config.yaml
num_hidden_layers: 10
hidden_size: 384
num_attention_heads: 3
num_key_value_heads: 1
head_dim: 96
intermediate_size: 1536
vocab_size: 3061
hidden_act: "geglu"
norm: "rmsnorm"
norm_place: "pre"
norm_eps: 1e-06
positions: "rope"
rope_theta: 10000.0
rope_fraction: 1.0
qk_norm: true
attn_scale: 0.102
bias: "all"
tie_word_embeddings: false
parallel_block: false
init: "normal"
init_std_qkv: 0.0364
init_std_o: 0.0
init_std_up: 0.0364
init_std_down: 0.0
optimizer: "adam_atan2"
learning_rate: 0.00105
lr_mult_qkv: 0.4
beta1: 0.9
beta2: 0.95
lr_head: 0.00559
max_grad_norm: 1.0
warmup_steps: 332
schedule: "wsd"
decay_fraction: 1.0
decay_shape: "linear"
final_lr_fraction: 0.05
batch_tokens: 65536
max_seq_len: 1024
doc_mask: false
train_tokens: 451300000
max_steps: 6887
dataset: "wikipedia_en"
MLP neurons of a small language model. Each row is named by its layer, matrix (gate and up: input weights; down: output weights) and neuron, and shows model dimensions 272-367. Each number is 128 + 24 x the weight over its row's rms, rounded and kept within 0 to 255. Numbers have three digits each. A neuron's up and down rows have the sign that makes its largest values positive.
After each neuron's rows, "fires after" lists the tokens most often just before its 100 highest values on Wikipedia text that the model never trained on.

L5.gate1004:135089061155141185133139132093142118150138085124134097121182123097153113111085143113093099114177106169148151118147141115115142121089147131093115135085104129095117077124146134155132129160116105144150153119137134120129068163105101094111083137121154120136157121089121080137105090153138115110
L5.up1004:151133137156138161095174153089104124154137130135145117130136110112107139139096114138122075113159096179106124100110125190109103174108140136067143096123107178122137165137122110139104152172173105143177127137118107148130095064119140105141127196133075158117156136106148098107102123146078106107
L5.down1004:119137074127101168122124125166130137123133111140168162074124113101151137140126101136127175155134151107134141146092120135114134131150146093108154136123090120161147103109124115089098137100061111138101128118194105123130126139132119142118147130146150097083133137103114157149131126164172133117
fires after: " r", " B", " c", " C", "ou"

L7.gate213:139147090141138135104132114130140131080122068163106128152153134093095095115121178128149101126145137166148127130140155146129148104108155147115137154140122138108139106144124106133069127132101144146110125159157076097133134103161120167169110147151139124140114168124166122124162094137151090136
L7.up213:148133129157114135141109138083107133125129077109166103143133118139126121118129103100175111179130106153130123134116078136087140135128090140087161160131083062142124106168132156158087143074147164097119112163065128097156125136081121071138113130154117158136128129150117142136175121145146159101
L7.down213:132139130082135156111149121135155080135119150119146105118177124097135163142116118117110147111174139184147139136094140138133143118119126140166123136138123122111134122141092144155142150133136143128168149131133158129120062108135134116101142079142107157115151105146115115119103141113151155124
fires after: " ", "19", "20"

L5.gate737:109152131103143137102070140102126109136129130155130175136130108166099132104104138136128139165147138151153131122135154160108172138143133174105127120137113137100140094097129096160110125085129176124140062113144120146137107190121112145121124101140172131133158114103121155115089116095087142142
L5.up737:123100122127118175118135076179107096138112114132160186153105123113142109102140158114138150093104109179146137103110092159147140128127097080098095131125160128148155141139129149109116140159174111112150089112120103141132110175151108206101141121103140145093104119140119096133111126136133121137
L5.down737:156151138132131095117124167127108082115141155074120132142079126126124135097074098107107098091119146107108089147085097116127115117086090108070117129089106159119126152097134127154173122096116066166139148115184110144167137105124109138148138153084184147147113143090137108109108121145142097099
fires after: " (", " g", " G", " gr"

L5.gate1209:139138112133153118127121135101178148116144120108131132132127149112107117117110101093157153090177161167147172129088131108105124134113086097132120137161094127153107126178111097142125123107121123175131054140122129140118126122172118103137117077091140188134128136105107081116114144111126123111
L5.up1209:102169148088110139110134095160129134123105171099129150129101130143113115119122150095140126134109133094151089167079097108092144087144104155166138123127157152122116115145129084109093086147167118153106126111128141120134157126116135184120088108108108130166166098171121139137125131136149099148
L5.down1209:153143149162129126128113153104108174123135145102162158159122109167136134154133138117103124163124142095116143159091120159117118098117142146105161147118139140095150116137150141155127148221159146099126151128116113109122113181126119145130098125129119113148139146124097129152119144164109123087
fires after: " g", " o", " p", " there", " sh", " f"

L5.gate1495:117107159142099127128113092125121125132126111116168139150122126142110118092138103126147105065143153145136105109142136113121140168124171133104086144132111132142102147095145090131136143105120139135112095133080144155155140124133108131155143086077140114181122151115169097140136119103196114115
L5.up1495:131136144097121162141121134126104094133130142151133119125080128161142172146156116136108131113119179136147124139122068139112079153146122100123106141116146122120146161169092083113103189103122140114148097137129200087134146118170107128117111115095115125169114143169128110126108046154153100126
L5.down1495:134124108110143106111125085143122135128121123138101142094102113107082159154134152136124135153118127124149121159172149158090110148150127107101145128155119137115152112149130111141105116165096156143168142080133140169145163130088121161112135146118116129164108143117100119152163145144088100098
fires after: " g", " m", " o", " G"

L5.gate1011:107140101144152121119100095098092133100078126144124119151111111102155090129093115139116081084156157129154120126138131129128105105081114108164127148107121105137120129122101146112098163129123141183150165155101121121129105185158142119137099121148102145104120123095144099109148111114101133145
L5.up1011:136139056157126165154113113128141155120129135112194106116130117118173154140110106159150139110187134183126109104107134113100109145098088152097129126153109106153090156152124149100167127123143112137137102133094123144133097117137108121074097123133168122135139126123162114122152089138113156152
L5.down1011:116119121126114124110153055109136167118148156154101155143164117158135051073130093136079140157115148144144133126108108133089106076154169084179127095145109128151154159122093141148103186136126124134100176123156136117121164168128105120130178126117130120114117087130177123167147139135126165129
fires after: " B", " b", " "

L7.gate1246:105092141115169148081145121134149090157145114120109093160130168130107141123126148104152108145146106124161122138142157155121151127114114109118137113119124114109160098089131160148136127138165138146129121127138094169118109108124124149096086108130107168110152130143128130060096180115135117101
L7.up1246:133127150099154134124145133135125118148094135133153123131113113084132120090128153155107083172105100129086156137113124136104144156096096128105114157145165107089158139115139087150107133141101137109168154117163168117146099135144122116178143122129176133164120190119132144120155147126096095167
L7.down1246:150104170100090188194102146166151145169129119142131116144127143122127123094144150112141114148136107146117153139106137093124120149124136122155107122119091126137092143152138101080129138109140160132127116135133137158153114140176172149083097135170154155075090106097155133089117107129104134140
fires after: ",", "00", "1"

L2.gate565:129140129146175137153141142144165108132126114134141151159164178153111122144116121115096090118144115120113152114132143152101156148123116119139097171138130155104108108080129104091108116167187153104147104123107134136148104077133133143128148139111146153107125097144163112100072075125151151156
L2.up565:115186118116151085112168095160143122094109156149136125116116138162135151153114146113178157104131143080124162165134179106113162142132135143131112176137152109118168090122163095137125097120126109134120136086125134128153175162142106150133108115120121110183074141173128154149127127152133105116
L2.down565:133086131139124119152118123120124160142092133161119127094136126138136146107114105181148096114121131101086147132114126137162077145131133141138129116131117128122134101162096134085073121079134180123105124136171128112084116140109141112087155146147143113057137116114119157101140129112156137139
fires after: ".", "-", ",", " |\n", "–", " fin"

L2.gate961:107151157103146100098135105153114159097113092142105161113110098125129117130114117166138130094096139187141142106143103093128127141145148107157157110123182093163121139145124155094105134143172161147125132116103133092153143162143136175104119146119170131162114115143089109090144094113128161130
L2.up961:124133174116145124163094131132110171154121115114117100129068137141112144145156108148086119107128146121106106116151152104136113142114118128141160130156149135126081121102176117087118108105118130071126106123138135146152141115108073135095128123150119102139114074116154139133113095151151152144
L2.down961:063131155132114106148150136111139129087099130148153107173147079092127092104112117140126178107105084123145119090099149090127119106140138158126146179139118143096158138130128121105166167114132125145139143145134132164071134127131126127149139145166131109072125132140130059159140151123123136124
fires after: " ", " (", "-"

L5.gate1438:133135119139160125121052151112117164097127076128182143135111126115102133142117154108155097153138095083146108118160091102114149134121157137126100166147069087101095137122096133190126142118091134175157113108118108171126092141128090115133099112119157133107126156092093152084125143095103115142
L5.up1438:122104133144130091140152131106115159156114099147119097094122091132156145113137176116142111158128112122148111130131168121114120131141104137136161123116135124164153129151169133135130149131148122154130147070155102131121129139124141142134125165108110147135131171127094132146138137100123171146
L5.down1438:124095112099120098121089092131129112127124119110095140150114104178163101137119138148108133062112108171156161083164105176149107158131136100144136139113145155108118148108160133079150132157134134142172136123163143156065140168160155141150116120133140161128142146150098115055113138148069140136
fires after: " L", " l", " R", " bel"

L5.gate158:130140117151126107123122166139102145110179083147141105163130107131056118086104119106133107089117170122168119114181116152121115151108121097138113160121124098151165118119140099120104164095138103124110121092127079132124093111146093111113154123114148140149102174096097134111090110133127102098
L5.up158:122146109167110093104123143118144144116120139125161153136122176107123103129098105135119147141115137131117081105122122162124104123134121096082143145061122091104153112113071112114160122091129092084148176129143129105128154133122135147134143160106131102140123132156165116154150115114122133118
L5.down158:139138108153119124109080111104122096138107107152135145125081140126176118071095102174102134175140124133167167089136132095076135089171120136122102115123098105140132101101108082108119167189161101077133162137125134083171136133130165110150138180138124096118115132117156122129101121152108099123
fires after: " B", " w", " Bl", "B", " K"

L5.gate1518:139121111189113135139125109120109127111145127075129150110169089085087110149134125148110081138128175110137110120144088127110124175121064120105131125166140144115080137095139143125071135091114150141087128153113116119117096152168096123101138100101102133139106178080154143126131128132138141111
L5.up1518:108046092148110108122137149079086141127121128096154166137142089111131106176137090136106151131189110114140110114097135162086129125126124155099144106170100128146079149099135119105115120116132155142126130098128136149146174129136111139068164103121176137143127177120136116138180147133126156149
L5.down1518:112115126137132153111163093140131135155132125126114136101100143137142122128152124124150098090124131150121135175099117159145118124111087148151145104116128155128162085136108085099081070087122152084138142100114157103084129130126120132124090144102112115098128142106089165102147086143151113132
fires after: " B", " b", " v", " Bar", " St", " st"

L2.gate197:130118152106114120080113138114115097150120128157085122101161108106127112103144124142175116174122094150103140103116115138136120145133095127121142109145134117171131125097136126132081126153123154127126131156119102118087098110120105172117104093110158157145119167165138151112123141102160132137
L2.up197:132135075097147143131142116154129144115116125108157109152116152144124137108131111122133123067159136109159159138143126105122162091106125137101148159126135162124138093108107131122123141158135150152147149140175119154108173110133135144139104137075126135129139143127130119115117085163121065146
L2.down197:168145121109111131139103118155108156079123090116106114149177145130052118127124118095104158093151135113146144121136153142124152157097131121125150173151086153143130131125127090105075149143153120131126125144185101151110087110127100153162110139105107139136104125122165120128140108100139098123
fires after: ".", " served", " oper", " serv", ","

L7.gate622:119124138096190094137116113142124124147128183122119142159102123100112136107142120131079112141152140119128139111130123109137139159106134119134089140167133126118106091085167110110136073181137098127147145146105126160130137131100112116135118117157133168156133123127146106086147113114086118095
L7.up622:137135116150122125121135119118114163120123101117162102147118117099133131127147105142120084146149126161128089132134141158107143113145118143133115092128162170141125170090134128110108105153115150140157130146100141124138100155131145163149174127131144127093098135117130125113103152147103118148
L7.down622:134140163138123135156169159116162138107137148095149128121134144165109165133171137137137114128116085105109142080099082143115175119119101113143121114146126179125093104069140115130142131134118115195178117099178105165180130122131140183141134128126150162147140126125146094117136140117115075093
fires after: " |", " ", ";", ",", "6"

L5.gate1535:108105149134093105165095093122127165135117075139153126161112110108098154101134120123163102097112141112104118137157115127161101121148160086164143138172140137118118147123136137167178176126118111114115143107118139144134098141116120123144134125103130111141125145081098126112136107130139133132
L5.up1535:131118133143101149157088144096148140127137080113095108141151115089117151083145120189151118145099140105151097144135119103147156157176121111126135109096098147120169124126116085101183118113132073126117129140157092094139068144127115128126130155105122126168140105132113129125177110160154123143
L5.down1535:166146114128078174149133157120149153124124125104110136108132137135136136107120158150128108119098157158170130090097128105133119135142131182153158167134121164158137134126124142144170138097130144139151128123159119167097124128144135142076135127164166114138147126100126165132138100118129146083
fires after: " L", "L", " J", " R", " Pr"

L5.gate353:122108188099157157091108127088121145137123102148113176145129112166128131117092136122142128188095109124137100102147112112142070152126070098108116135115157149116077094136158076154121132137141129146077098145115130126144094113103066147153114113137105103110126124094172174135123103154134118169
L5.up353:136158125155115111130163129138170137143158102139148120093130121138157120099123138089146107143128119141103143145125125078128114128122143138097092128150106112097174120094094127101071152153100133132119178143109119110148126131139064174122100087096143171105105137088134151149104128160141108131
L5.down353:117126109125090128133116110090153095123150108088137128115140141110145124108123128109116151125184129076136164114101173117147151090151117085153146121131092116151129145118139165123126117095122112097142126098170125073089101159127114156105129161088097118125150119151128143106089129177083122113
fires after: ".", ",", " where", " but", " that", "though"

L5.gate1361:131163137156136148099138117130098140112183086099166122117183149118118121149127115108132139120149129155097159146144127110148086138124135104100098144102168085149100132078159152162105151111122180107135148090117146109091108165129120128139121148115145183128118127092100132080134122110127133120
L5.up1361:121104121129121119096137094122090171113144108108192121147156148124143110144144126104151107118147142139080102143087121063106098088161139140119134129113158114129108136139158141174149155110106107129140156123127117120117125140159145132119110111109100153107083127116111137108146138159132146119
L5.down1361:132174119167095118146128143133160111170156135126100151148118119139143173162084077135123121122135129111124167118164109108112092113149146096127146086114123141128159138105145118100126115120157086120178158164156126064119130130110141090125145141153108122167145170098120134135145139175099145119
fires after: " B", " J", " Z", " W", " K", " L"

L7.gate1250:126128127161121110092096143163170123108147101111125150158165156098135142105089150139122131115122167144158153132102124121116124145106115149078133086136092085119127096125141101099103082133157103141158120134121093164149141137113111123110116122120072095106114192144142137120138173127126131137
L7.up1250:135099120142150122157152133201120139117111080141100080173074082115116090153149142137096170151073147168100124130134137106119142119127137164115121145112147116077160123156124120142123071096177142138123118136142125077130141111123148172135126070137116108072137146129160129129072130119063074111
L7.down1250:175118126123124188129174103125144115124086121144074092111097103112136123122154117098116104115161094114107162186102167108117147107124138085133101169106114105128082093097143101153108129141100134136110117158128065152089082153148132077136121161126160143210118137112102151093120146128115114150
fires after: " ", " (", ".", ",", "–", " and"

L5.gate576:133113100124115157113100135081107114124122127107122117139128104133127136104124103183140123122112142140104163147143143129150134168127151104111095144125131144125122135128121156142106140110172128114125118117158099104112103129123079121135152120135157108148162167114122131141123157097127112128
L5.up576:167111120119137119131143109128138081113128148128151175124118125140087152111119131118172164127127117102163149137159115178125110142131091175131126122141120135167158163148124144138156105115069140129135130114131126102117114188125116128096141118107134121122087109169130137131126117114198104112
L5.down576:126143124179158100063165145160135090113143094187143138116111110138105148095149135112157092148149162138126142113121087134123132095117164160136119146124150137132108156119129110171133146170158113162130166145163098097133158124117136126186103135113134129149131124141161077141090164106134126159
fires after: " g", " G", " A", " a", "A"